config.toml
num_hidden_layers = 8
hidden_size = 192
num_attention_heads = 3
num_key_value_heads = 3
head_dim = 64
intermediate_size = 768
vocab_size = 1494
hidden_act = "tanh_gelu"
norm = "rmsnorm"
norm_place = "pre"
norm_eps = 1e-05
positions = "rope"
rope_theta = 10000.0
rope_fraction = 1.0
qk_norm = false
attn_scale = 0.125
bias = "none"
tie_word_embeddings = false
parallel_block = false
init = "normal"
init_std_qkv = 0.0342
init_std_o = 0.0
init_std_up = 0.0342
init_std_down = 0.0
optimizer = "muon_variant"
learning_rate = 0.0103
lr_mult_o = 3.0
beta1 = 0.93
lr_head = 0.00466
max_grad_norm = 2.0
warmup_steps = 200
schedule = "cos"
final_lr_fraction = 0.0
batch_tokens = 16384
max_seq_len = 512
doc_mask = true
train_tokens = 93820000
max_steps = 5727
dataset = "wikipedia_en"
MLP neurons of a small language model. Each row is named by its layer, matrix (down: output weights) and neuron, and shows model dimensions 0-191. Each number is 128 + 24 x the weight over its row's rms, rounded and kept within 0 to 255. Numbers have three digits each.
A block is one neuron, or neurons of one layer that tend to fire together. After each block is what it responds to, as a language model described it from the Wikipedia text at the highest values.

L5.down56:128095106111160098147149110151151085133095143144118083129097096115143092114147099143077127145156140136140137124106131094078145105132087078159136143111172162123112111127114134070105116114160133118128131118120102133139130126111117118159189176104108169130197138127176150135113095161130109119116160134090105131140111130094149145123135129146109081127126152114152129126147118113154097162115108105093135126106120160120136130127131114101121067147163106098073135145138108134166118145117149194105133105124158132105126112112102108165127119150167118146137144106137108097126126141110168132
L5.down80:132142153094173082119142122173148089117088093131093145132099136126157133106110105119097147119160140102133103161123117134094130122115067135158104121127141125127119148155103117171138091145147132163135107155163066112081117122188152122120124138136121157122083110134132146094104123129148139146175150095130091135097127124157124108128098118118145128083191161141110143191133175148105137135136133124128114099124143094121162105125140134107159099121118173077168111120108117147122126107146142106122112119137078144150128129155126126140131095166116138109151108142110105174131134143109102159
L5.down382:097149134130132112140150176144171124129102150138162120140151160132121160136144129172085096140107149130178132108110181140098168129094139120142131125157126145095085127141123139102087152127131125108134139086173111134161123076135115137115113130158135124136133101109154119132158130127100143081153097074102143111146168118154108174129115172102084135152111123069156138091120126149118146104119178085142140156157097157095140099166144167134150138127145117161130157142113141093118085127093114122109125123144111096127134097137115160121103160132139146150108136140122151124118150163080139153
L5.down674:171128125105169099099119131143159123119105115099104109095168123116097155139164115123112134122160140125113148150063146172176157155125137150109100128118120088091120133117103092144150151125149122117170116092125109172097148116144093164118161131132170139107122110191133133131115112135122109113133160143119110102191130144132112134138118159110138123197084157152118154151131141103143155133093116107091100118137136114120127055109146099153112123123131087118109089147140157121129094127116120123168148098123106102156117120121132083149149119138115167136135097129113138132124119095099172106
Description: Noun-linking "of". Mostly " of" right after a noun, linking it to a following name or phrase, as in "rise of", "passage of", "Palace of"; also mid-word pieces like "art-ist".

L3.down287:133133104165088123164094134150114105131115124124162108102131149143148165148180116131127113127103120156112123147123110149122126109143145137159080122120110101131067120132096128159153120089112158176145155117136142135116125135114135134140165108133137126114132073147155164097144150095157142157105146122120111115146098083124148114064102144133114144152150161144091123202084142155130129097108130137119069100101086129097100070096099161127160129133078170136116119128124111104112119135147145123131139119163123123115117155126180123130139161142128118180123102142101135114111089102125141144
Description: Noun-linking preposition "of". The word "of" joining a head noun to its complement, as in "one of", "end of", "coast of", "list of"; rarely "von" or a section-heading "=".

L5.down375:167129104112133150147105065103158122131154081138112138139115122108157136126163120143066112121128144146166111159087114129093124140155139116144163097150097143103108127126156133159154118156106109105114155135137090183105160138135136109157187071161117116113082125095118103098112128129133133162146176137103112142117152138182144088179116106134129132125085124128098126161124153127124155151106100154108123110147093129110168126157138125151130097102119165141112131142099110112112147093133144148169106156136117147082138095116137164141127116168139122110120130128178157142133092136149137108
L5.down405:146124146179117096193137103140129104164125154127139145119144092157128143123160124092104080155151132148106100123129113138177169128113113124115111093076127164124138104142124108126128132123131141124099163162148093152167099109162146095091099117099124099114105157179134117128137139165125167129122113148134099131156132126154131116150119103164083129103149131163146083152126147127110186101091140156116130129127108119135170119091067120126108150118161124122124094118161082138121091147118154108152155128169078132151099096109164118083117159118119133149094128121134120124149113131125106129
L5.down731:124123159135127103154118139110131121156125176124093087103145151121125165139127082135124159149147146127147132170112125161134165157136158141158161119125112145117109102116119160138080130079130154106154094104128161118168115156118140167170147152120103095137152068113150125128162121195123128146138108087135135136108104134109148162125099123149122126120133157142142130139116134166183101095139146084117121187140142127131129091104056129138105158148171138169125149115119143121114121097108180160141113144148144138120124138135132100118156152092143129115110136135123135147103063130111094148
L5.down764:158136120134138152112088094102143192178135152111146118106126136099122122110120122071105107108141181149190129177103140102155127151109204128096075136127145152111148133080150126104117136129118150099125137150139156154105146133149115155158130125131145136116139111145193141151098099074143112154108142133138114135158143111118144117132115130099127152120137114155178159148126116140115115158093141141114164129110142148119115142186179131113111133161097135148112153118126152104138092112134168081130117133063104123148105127127125125097111108125141123116156142126107166153131109115112139127
Description: Word-completing suffix pieces. Ending fragments that finish a word split across tokens, mostly -ed, -en, -ly: proce-ed-ings, ev-en, contact-ed, previous-ly, j-ust-ice.

L4.down4:099104159143095094123089136107109156136106131132144137115175111147125121127121113119111138117123107126104116099159097179088138112109097141143095105135134150074154153140156104107092127143131080154108082117162115129106136103104099083133138123103091115121123138124129131133134114140159184148126149130138098137129107134128152116180132097146153125085106152126124114111102138134126144147115110085112112119102135133106082108124131067143181105145149099141120118055155126117144148132112114125096128132094093115147181141140159121078083125128080117150154071136104144141144162105116154124
L4.down40:119151073117142108160102124108103098153145135132139127102139162131096120112077063108147166118193115108127144098142092135131125101106166172121128104110106152112105134113095102138127148154120095136130132140189114125117085161116111112156146117148132147105070111165126108126115127093160089144144115142133086151092121143133148156144162111174135101129147108112103130144113166110123143101137087115097108134122148152169133145114156118109146174168152111087126137127121101155129141137105114126130112125103111160136177127100162127149107160120125098156109094127090150137160145138153171144
L4.down276:091110136113161133137127117085121114127131171137099120171099197096135132090129154178063103123120112156106112126102173122112093139150140144125189095132095131117104155110115139117185135085101105115145110097154130115128142101094156127133140147070102118098108148092130142137121112149157143135161139153096094130146174141151101121089128096128155108139109085097154134110102103118114145135107141133125131147101156126133154134131130110123152129112137104131105118127153134109088144145165125145155123089109173111152156144129162124103114135146109099094135097138135084177111146105102144118
L4.down495:158098118171134151119126102089121110117148074113128150130149071123064136107129066142129105120123135149091095108172098130126114130085099143091125131117125129150129128161158119119135143152149140161128109144153144150123140097135103136121137119130095099156102109148125123113196099074183135157125125123123088121137091107098151109141157146160134096083119183112143141137133097129104125116113117110108097185111143116059117135129078116137136143186123133131083141108141137166120159148111137137141113154107092157140129107143161129117131151107110124130105138124145108133134099135147136144
Description: Adverb-ending word pieces. Final word pieces that complete adverbs, mostly -ly/-ely after a split stem (wid-ely, initial-ly, eventual-ly), plus not, also, still before verbs.

L5.down206:126104135145166095124058151119137118122087148126152116134129108139145138121133091167092110154103152160146135200117112133116141173131116113131143120108195105149097120135122173151133096108138146125109089115125092103114163081130130083122139126122138147105125164182114104128139149174131142151131102112107166098126077154115137103100145122122145138117118054132102133157102077089129120112099127098149172123121139115155112143108141131129152129102107137074120111115163139102125101151138105099140171139140107166118099123146128119115113128129130158105136140146134082143114134124116141085
L5.down225:137067071085087129130122145118123113149119144121132131139093118136180128105148126065111092179123117127121114163111133109117102076092135129183129127121154108119114125168119157121073116104111104149151148146150132100098100065174160091151129111145137106121128146121112158137155096101141140139120093122123133143129081096111100115124129148130132148150135122091139136152111126104139113143115118158064136118122154147122101109144131114184090115153141126100098125158139162124147084149135146087160088149149133132153152117137152074123117130134147103150150093151144135135124154113133140129
L5.down451:131132124145107116120145141076165083124140131122134148065136131075129179145116095129086066151144079131127088111129072178140124118105123144113096141150146111097114093114096118147131123091101139164150128121155113169111146135112151127132106148103110105118125143100088153133157119094147146139146101105097123149144096111109087134159154113130136154140176121122116129146142152143115105154117144173120127110135160105131135105110104156135135149138148097103092108103152125114110140169123082150109119096167112094129136127147137132106091171097106106108112164141109158102075122108115132109
L5.down755:139117113103164123082170098124133104158147160159145138165100147143122099155122144119173089144158118143096171171173114120133129097137128135156117167133131107098103124163106111129133083132130145167149096131130159116142094137109124126139157172147158102114104129162127104087151110125120148129111132114118093129164132095179107131151155131187139105066139134136148140148137129104131127111135111108132134149142146179100106080106138120143122084154138136156086159131129105120133187140147088143134111156153125090151101148127155156096157150112118094126133070144138137158140153113120123122
Description: Split determiner/pronoun pieces. Mostly "he" in "the" split after a quote or bracket ("t|he"), also "whether"/"she", plus sentence-initial The, It, and his.

L3.down358:093070138134132115147153118115163071125130140136090159110144139151126106118146152142087078098161118129121116109177094139105170155152105132147139138129082138131166087111141122117128057116135183156113112101106084129101136147157130142132121166115129161113108193127054172136118119133116114142102122130147150100145112119101141141112147124127117128137138100145132126139114133155157129095093099111121154166122134103110151138126114098139118083150134155121097113134121116153126113121182118133110150123140158148134137092142160159148152109159122118081176117080120136089120122135118141132
Description: Determiners after prepositions. Fires on the determiner the, or His at the start of a sentence, mostly after prepositions, as in "to the", "in the", "His father".

L4.down196:111132101116153129104123117085132155124123176113140116137156173125110090103158121145155108130118087100144092100125140090118167153156097124135145141142162168107130166095152129113123139138170169123095076143132129137152155123137151118136095131141159143069131132118173125132110119118137125093118153130162097173153119130164114101140108141147097096130138104099104097133137158173152110153120107148119173088131115116088139105170128112125162125134148105110129108108115165155102146173113167107131148101157112118200088116128167106131149141164137091167153104112146112111132131127144144126
L4.down202:137110092146138140124132067123136095126072129111122146107141123132158127174144141101135097152130098154100165122135147134153171091150095150155119117120120117137151101129094109091116108108165135122150142110115123140109176114157149125098159138167167111157098190133133137113117108100120159131183113142102119143155110098073129098144126143146137157137172116091081155145130104099142101156162102129123147174119146109109110106144106137137139136146124118134099105112134109163113128124185131140105144106133147116143149108131125154090092126121130087157141155143112091163068148086145110115
L4.down303:077150089115128087100139127110134154111094119148137120127120137130129137174107164091159112134093095140120175168119157123164145129124136117129114096120134119095153125144129150134117107140143115120157067076108140174158136123125123146111149143121111098111153117122144099125098071111126077087136104148162180170099102140120115129107116108164093098115150125118172157147120130163121090138076143121102133184158140121104095113125118122157144172136095086165176127125109122116109132139108122112149122163111127113076113096110100128109101142123137118099127136129158109098131100104146127148
L4.down518:091149090153150115131157133150129137101109142144115112114150176124149116114134158115110111131143054120126144153133095138142126114128140104151103137138136076120144111122154117108114146119149122164122144142127123152154114122109145121107094158143149061113162150128088132140130109104106171090052173142156127168085105106118122154107171153126122165122120149079117138123104131117127075171140149151141154122126169160128143134156156121103130153190102154128106110136131132155165144139165088121137093103120144102113132120122130153150122102119123121086131133119083179135101156146149097128
Description: Pronouns and split word-pieces. Third-person pronouns such as his, he, her in biographies, plus mid-word pieces after a first letter: "t" in It, "he" in She.

L4.down73:110140170083094096142137140187144131106147183115144109099092113156096122131131129118163140124080142155094094141131060091109120148135167124146099166060116101154102117122165135134112137087113116156107154172084131101127100097125079123121145129093144114121146138091115133106127109096123120139109119084129138121130167120169138123131137120124121132116165136095110117166164167119143129146103125107142091127140143136150123107164126150100129142153170114151117139132109121164126126124140145101116168099167115121096102125128134125124110127134084114091145147095139099107151088122080127151
L4.down193:162132163113163087145127138073142106142132126067153117129089146123149158162172103125156108104149112126143107134124082109138122142122082079141096113143129107114141146129150109126142123130098127126118103139154097134149096085151160174107162125140102121121104084168154103143089112126138110155159116122106143140127096128122097113117155124164162106095164141146156142185097137112137138103131177109071093102103129099112174079108126085134152113130086109108118133125116104143071147133115154139107133127132112130098115098097120118115139128120125173121116143105133110135118123131154085141
L4.down542:110156113118116111116146135131161042116104127105135123119116122131126104158160122151111093137135115108139057178089115176102162155171166114162154149136151174105130152141159111131142121158144125144153181134120087145150129127120146129071101134129144124136153111143136103116103123100120103106087136117116101109119121150146149135091093163123145107111141109147134156154131180133120113142107156140098141155154150177112131091139118119093139131149126122156162093129110132129109181138166124111123139150187094174103124117129118119136101106116138136153152144141138125156122143111070110126
L4.down555:102169112118136095122128136160088121133117156111099131094122140132140093183138130145137162108130126117148135123143152034129131115136117130098109133093142133105124154148138154124172104132164078145100170121112130145142138117126154111113118127148111158116110099098114094118105132112135147077121116136141099062126149104138108174109123124130118119089104142083151129150153116148127120143128103142102110107105090104101123104140116119136118153109138112128169140157144155140099113130115182147103190151134166117172094107089113111141060107169131149108170108152111125116127107140146147112
Description: Slot-linking separators. Tokens that join a label or head noun to the value that follows: colons in infobox fields, "of" after position or role nouns, table pipes, e.g. "Children:", "south of", "commandant of".

L3.down574:117131114145125163153149127147093133123110156122148153135119154127131166119125145139153127150104113127137136147106168148128130170121148128152130117099172146089117203158105106143166160128109123127113145098101109137107164152142160137147099117113134152124089136156150116159071138117125137121163142157121157129171150165151145163125169114115093154141153106151186115086103137115137125142143123142090121132081146092129160127133139079163131134119132147152142081104128155102095111121134174094156137125092113092132101138116170106175100134152120101133158115137123093129154113074128097163
Description: Word-completing verb suffixes. Final word pieces that complete a split word, mostly verb endings like -ed, -ing, -ent (consist-ing, support-ed, cons-ent); occasionally ft, http.